Weights of a small GPT-style language model, trained from scratch on English Wikipedia: MLP 448 SwiGLU, RMSNorm before each block.
MLP neurons of a small language model. Each row is named by its layer, matrix (gate and up: input weights; down: output weights) and neuron, and shows model dimensions 16-143. Each number is 200 + 30 x the weight over its row's rms, rounded and kept within 0 to 999. A neuron's up and down rows have the sign that makes its largest values positive.
Before each neuron's rows, "fires before" lists the tokens most often just after its 100 highest values on Wikipedia text that the model never trained on. A number after a token or word is its count.

fires before: "en" 36, "g" 15, " to" 6, "al" 6, "ge" 5
L5.gate397,197,170,241,160,236,178,190,246,180,192,179,249,182,213,224,197,184,139,182,209,212,222,223,145,207,188,225,134,191,221,220,225,183,156,230,193,210,210,189,168,167,237,197,168,200,147,227,167,196,259,216,221,173,196,203,218,164,179,198,244,219,232,221,133,214,212,177,159,186,160,207,146,180,160,236,173,159,206,198,160,255,169,194,236,194,199,196,196,214,193,224,144,194,220,204,215,244,333,180,205,146,198,192,201,232,207,194,214,179,198,226,207,184,285,180,224,193,204,197,196,210,200,181,240,166,224,228,170
L5.up397,165,203,156,180,167,196,150,201,189,164,209,179,181,207,219,207,188,197,179,213,184,198,271,158,189,182,191,213,238,153,164,187,181,188,187,190,200,146,226,214,201,156,252,146,194,258,180,238,175,230,201,200,232,255,194,174,197,207,227,198,246,243,268,228,214,199,198,173,168,214,241,205,191,190,253,181,255,260,205,206,160,244,194,176,145,174,170,206,232,220,230,193,227,183,223,191,219,252,152,230,174,182,183,179,197,153,218,181,205,155,192,154,159,247,181,213,190,227,190,163,183,159,216,256,179,234,194,207
L5.down397,210,228,158,171,200,203,220,211,201,239,169,226,192,215,210,178,199,173,174,140,177,225,276,215,171,194,189,244,229,276,210,198,221,209,223,216,207,243,208,221,180,205,211,130,191,223,178,180,230,208,106,227,217,161,218,180,197,185,171,197,159,213,176,133,248,211,153,207,196,228,202,179,205,208,205,186,246,183,219,193,180,176,195,201,193,212,251,219,224,185,172,165,170,201,245,227,173,238,136,163,141,234,180,198,186,182,178,227,147,161,157,217,204,229,165,213,225,198,205,193,226,262,177,162,204,238,206,214

fires before: "l" 17, "t" 15, "ow" 8, "g" 8, "i" 6, "h" 4
L19.gate124,203,184,182,212,205,215,197,224,216,107,194,201,169,153,223,190,194,246,167,149,228,209,218,231,229,205,210,194,181,235,145,215,247,150,215,220,171,250,223,181,225,191,198,203,180,235,224,159,193,162,190,206,208,164,205,267,235,153,197,162,215,168,233,242,167,221,197,190,154,185,204,193,205,177,184,270,175,271,144,229,220,149,182,293,254,187,218,223,187,228,206,234,216,239,109,200,238,182,192,235,201,182,148,196,219,221,206,214,168,187,126,198,188,196,236,205,198,203,199,185,234,175,222,245,177,240,227,249
L19.up124,185,138,204,170,235,205,270,137,193,179,185,250,160,248,222,203,199,237,171,150,193,141,216,257,204,227,206,200,145,186,171,214,231,202,220,239,176,150,191,252,190,201,218,175,171,171,204,180,267,209,196,164,180,223,203,178,204,179,231,245,210,177,190,192,141,200,194,232,181,224,230,181,192,207,274,166,170,162,202,216,216,227,257,198,200,202,164,224,222,176,186,251,214,210,198,155,216,221,218,217,226,177,228,203,184,182,188,195,193,161,202,154,198,178,222,179,219,203,206,227,203,164,193,165,201,236,181,257
L19.down124,219,231,153,185,195,222,151,192,182,227,185,249,167,233,173,147,170,221,246,189,195,143,200,224,249,198,192,214,180,183,200,188,153,193,248,217,206,204,223,219,256,175,230,140,122,181,175,182,216,171,167,172,171,195,259,200,174,214,225,198,205,209,163,218,218,211,229,212,210,161,207,231,165,222,218,235,209,150,199,154,227,196,238,219,205,171,180,182,228,186,172,185,282,197,203,140,163,142,172,180,183,218,183,204,202,210,224,218,178,200,206,220,213,150,202,155,141,198,183,177,234,215,238,221,178,212,193,154

fires before: " " 22, "v" 12, "ent" 9, "ite" 8, "ed" 5, "il" 5
L14.gate361,214,215,155,180,206,181,183,158,182,235,156,179,250,269,212,193,177,197,194,205,209,211,185,169,209,248,186,217,194,184,193,196,177,209,216,256,237,186,261,198,149,221,169,197,205,214,207,184,209,200,141,199,203,129,236,220,209,208,240,208,207,193,215,288,145,212,220,233,196,189,133,199,119,180,207,225,179,196,200,270,189,278,215,200,136,183,214,227,187,253,200,189,178,183,202,200,210,193,178,211,201,200,237,178,200,216,216,184,202,212,168,202,185,203,178,186,202,278,166,187,232,225,220,211,259,171,215,175
L14.up361,164,233,186,221,200,175,154,233,190,215,191,194,208,153,207,197,233,218,201,196,193,182,216,173,177,161,216,188,192,206,165,228,213,240,232,226,235,154,196,195,198,202,239,206,237,226,154,243,189,238,181,172,233,213,200,199,242,212,182,233,189,205,186,238,151,147,173,216,236,129,211,220,216,224,201,154,171,221,218,218,199,220,232,254,180,201,173,175,232,239,209,181,193,242,155,177,134,179,204,167,190,165,194,190,251,198,228,207,186,176,181,189,221,250,172,256,196,175,216,251,242,259,192,240,183,259,194,166
L14.down361,232,149,244,214,188,185,147,235,183,233,224,195,182,180,256,215,208,204,222,138,154,193,243,187,179,224,251,215,216,229,167,225,191,238,147,239,206,173,210,219,196,206,210,192,156,230,246,204,259,199,186,200,194,168,241,162,147,186,150,231,221,154,178,173,230,179,213,226,191,203,241,194,216,148,206,194,220,186,187,179,201,233,206,228,217,154,219,162,192,133,163,216,142,190,215,212,247,186,163,209,190,208,238,207,224,228,208,178,230,212,156,180,208,152,200,162,161,181,218,188,176,171,227,235,181,262,230,173

fires before: "re" 21, "en" 16, "an" 9, "g" 6, "and" 5
L5.gate65,225,174,245,236,208,195,231,238,264,103,224,240,205,221,213,226,193,209,207,167,236,170,204,214,195,185,181,153,172,180,229,238,167,136,216,202,239,190,181,240,164,198,213,182,183,176,232,174,169,218,200,201,237,149,187,223,174,170,259,209,205,180,200,232,239,189,191,205,162,175,220,167,189,188,191,190,229,230,206,168,204,168,216,196,247,170,208,188,185,163,170,226,215,245,181,193,240,234,197,170,185,165,210,168,191,166,181,260,198,186,171,210,235,221,147,228,212,179,178,194,177,183,224,260,163,170,241,194
L5.up65,181,200,202,211,188,179,193,287,164,226,219,205,226,234,164,231,217,204,183,236,255,203,214,220,203,225,168,165,165,187,199,150,218,216,213,208,234,239,215,134,177,209,207,127,223,172,230,163,165,199,206,300,168,220,177,233,233,144,253,246,194,185,177,219,222,199,217,203,190,165,191,192,163,164,233,202,213,166,198,172,195,211,196,237,196,268,206,206,154,193,194,188,224,215,214,159,195,224,166,232,194,188,210,208,180,203,218,228,240,214,150,210,217,218,147,232,207,262,173,166,187,143,177,247,184,185,195,138
L5.down65,233,216,218,182,206,251,179,190,200,182,204,243,217,200,276,226,192,206,259,174,203,193,190,224,257,197,208,227,215,223,153,184,233,288,233,205,212,213,186,182,234,221,200,219,206,218,191,205,201,173,215,186,186,226,190,194,202,206,106,158,123,226,201,190,206,189,203,204,200,195,164,238,200,231,242,241,221,232,179,175,232,199,198,191,227,196,160,191,218,233,197,152,250,197,186,159,270,179,207,237,210,203,210,204,244,223,246,186,149,226,209,221,202,206,222,158,242,215,140,174,202,194,170,179,207,232,176,185

fires before: " to" 34, " in" 10, "." 8, " by" 5
L16.gate446,186,184,177,214,254,171,171,259,198,201,187,193,185,192,218,149,208,221,219,200,173,218,207,197,164,160,199,207,179,177,207,188,166,236,233,162,177,188,177,171,214,181,196,158,201,193,186,233,181,250,260,165,208,217,227,179,183,162,153,176,194,190,158,231,242,213,159,231,171,215,201,117,176,170,192,179,136,190,208,208,197,244,228,148,245,258,230,222,268,205,198,202,179,214,180,188,207,221,210,189,220,203,236,209,215,195,205,99,128,237,192,165,169,197,101,210,198,143,171,179,170,193,185,135,210,175,217,231
L16.up446,253,162,181,150,148,194,185,171,194,222,224,240,222,196,194,233,206,279,187,213,202,245,269,186,189,175,237,239,200,166,178,184,167,223,194,169,253,169,215,206,192,175,217,186,220,206,177,244,221,222,210,189,185,201,204,180,166,169,201,184,181,189,210,243,167,212,260,218,182,234,194,208,239,228,206,226,191,254,155,169,173,178,180,156,224,231,202,191,163,197,199,215,262,230,189,225,169,212,246,202,240,183,200,133,207,229,200,199,158,230,168,193,142,265,194,153,216,235,192,257,185,251,200,203,198,205,207,156
L16.down446,242,201,161,242,246,208,192,207,203,192,220,125,131,222,217,168,224,138,249,241,199,145,211,197,235,127,139,206,199,193,196,211,194,189,207,223,173,207,225,211,209,155,204,225,226,178,242,194,188,188,147,170,200,200,211,201,214,203,142,158,218,259,224,207,253,208,166,202,223,180,168,195,253,214,167,216,232,140,203,174,184,206,130,168,197,153,206,218,197,202,191,207,232,161,219,189,221,234,224,178,175,154,143,251,243,186,179,207,206,173,230,167,212,191,199,208,222,166,203,206,230,207,225,194,164,250,180,198

fires before: "g" 26, "il" 6, "ly" 6, " to" 6, "v" 4, "it" 4
L4.gate191,164,179,187,112,225,230,170,200,201,208,195,180,178,206,200,201,222,178,238,190,210,193,247,201,228,217,200,228,237,190,245,178,197,182,200,147,179,204,216,216,174,214,225,127,174,200,207,174,173,240,240,214,219,165,232,185,186,223,157,203,180,231,152,236,203,192,239,171,199,166,233,254,209,168,190,228,200,214,186,230,176,188,172,198,184,165,209,190,158,193,230,265,182,173,179,224,237,258,203,206,176,166,244,173,206,176,166,166,254,183,182,182,168,197,238,188,232,145,206,235,202,164,210,144,143,272,150,270
L4.up191,141,172,205,159,194,225,177,165,190,187,223,222,172,204,207,179,192,170,189,181,208,235,264,184,202,213,199,261,232,176,250,177,164,162,244,142,244,194,179,196,198,212,192,150,212,235,206,179,214,152,193,220,172,208,161,161,147,198,179,203,151,188,190,254,190,207,183,171,201,216,259,196,163,177,182,148,213,228,217,217,168,194,195,208,214,176,177,242,155,161,225,229,194,167,218,152,225,245,224,224,187,181,230,191,172,254,172,200,261,181,190,173,160,213,187,225,255,183,199,254,219,137,208,146,181,217,158,248
L4.down191,195,139,206,162,229,217,201,212,213,245,134,215,195,131,231,238,166,155,192,200,147,273,148,216,218,210,139,186,196,237,194,213,207,272,217,181,193,242,164,203,202,182,218,211,197,216,171,167,190,223,238,193,165,249,235,198,226,205,155,168,205,213,217,137,179,247,193,199,232,252,187,152,194,203,198,164,199,236,209,221,171,145,177,201,227,197,193,269,200,240,152,183,236,231,210,173,226,228,214,216,190,195,221,229,177,222,178,204,159,242,163,208,187,193,178,180,243,221,208,199,222,255,173,206,195,154,249,150

fires before: "us" 17, "ore" 10, "ess" 9, "ed" 6, "c" 5, "v" 5
L12.gate165,199,225,191,204,210,206,182,252,231,238,225,207,151,225,189,206,220,217,192,213,129,226,191,241,187,203,209,164,209,258,191,133,238,221,207,221,226,141,219,232,226,184,128,254,222,173,175,181,215,198,192,180,256,151,258,188,174,196,194,156,173,232,227,205,238,171,184,207,240,201,211,151,200,180,229,250,202,194,129,207,165,267,202,227,179,208,232,197,217,195,155,162,170,198,177,192,176,235,239,232,212,167,194,181,218,200,208,194,213,177,199,216,257,186,188,249,216,177,198,185,252,197,163,188,200,204,223,236
L12.up165,170,200,250,247,198,149,139,185,174,218,186,178,210,190,162,266,210,183,222,219,230,204,245,216,182,226,148,199,200,193,220,203,189,266,222,220,275,148,200,184,190,176,176,198,217,229,183,240,199,245,197,185,228,202,177,155,243,173,197,196,216,219,254,214,229,177,186,206,184,149,236,164,152,221,165,219,196,217,206,187,166,234,194,220,181,179,236,137,220,214,214,234,222,196,132,230,205,190,251,189,135,248,255,217,240,223,205,159,253,177,198,180,229,232,206,207,238,177,209,182,172,193,195,174,238,244,224,189
L12.down165,203,235,249,179,216,233,208,234,214,228,175,155,230,224,175,197,169,207,172,245,180,201,158,205,231,169,201,188,193,264,240,206,174,217,215,228,191,165,201,184,195,248,151,217,185,226,216,194,195,189,216,121,231,198,248,226,197,196,208,158,182,253,218,166,246,202,210,169,149,211,252,193,233,231,212,183,162,205,219,203,175,276,224,217,191,172,218,193,188,225,187,200,176,201,240,220,194,211,271,215,184,185,175,189,210,196,124,219,231,215,228,224,229,208,199,211,257,199,210,181,202,160,238,246,206,197,172,243

fires before: " of" 38, " in" 6, "." 6, " and" 5, "," 5, " to" 4
L15.gate99,182,218,154,238,197,203,187,220,210,171,195,225,171,187,153,205,214,220,194,199,223,166,226,196,211,194,191,176,173,228,190,187,199,221,184,162,208,146,200,234,253,245,218,199,237,219,217,201,237,232,200,155,221,168,189,194,176,229,200,180,164,192,210,226,217,229,239,239,203,240,172,150,193,249,248,251,214,215,148,168,158,180,240,297,235,239,173,194,246,247,201,267,254,189,152,227,211,206,172,201,242,183,189,206,188,204,193,170,167,212,218,162,178,194,162,207,180,210,266,227,143,196,184,226,188,167,242,222
L15.up99,205,183,164,169,217,196,165,197,253,164,231,198,247,167,248,225,164,252,204,196,183,263,179,178,197,142,177,191,174,171,188,191,163,216,192,158,225,205,199,199,184,174,185,207,112,218,194,133,221,209,203,189,211,200,254,161,241,188,222,205,209,199,177,219,223,237,222,257,146,204,174,241,191,200,179,131,192,174,181,163,248,246,207,257,219,200,177,229,255,216,185,218,260,187,198,204,218,166,156,243,207,217,245,138,205,259,187,194,233,187,226,190,255,207,188,209,203,244,208,216,161,230,225,228,173,203,202,176
L15.down99,241,213,209,187,186,228,210,201,156,203,200,252,190,223,187,164,210,164,225,251,195,118,231,202,251,110,144,192,194,192,220,228,195,207,203,217,164,183,145,187,187,157,186,196,160,202,242,245,216,198,203,156,154,179,241,198,185,227,187,140,159,195,254,195,221,170,189,224,243,193,180,176,232,193,243,194,219,190,231,205,157,144,155,258,198,246,185,204,216,201,189,211,215,231,170,188,202,187,194,174,262,215,217,173,214,194,152,252,201,273,208,170,203,250,210,162,180,197,232,168,259,212,174,196,205,181,197,197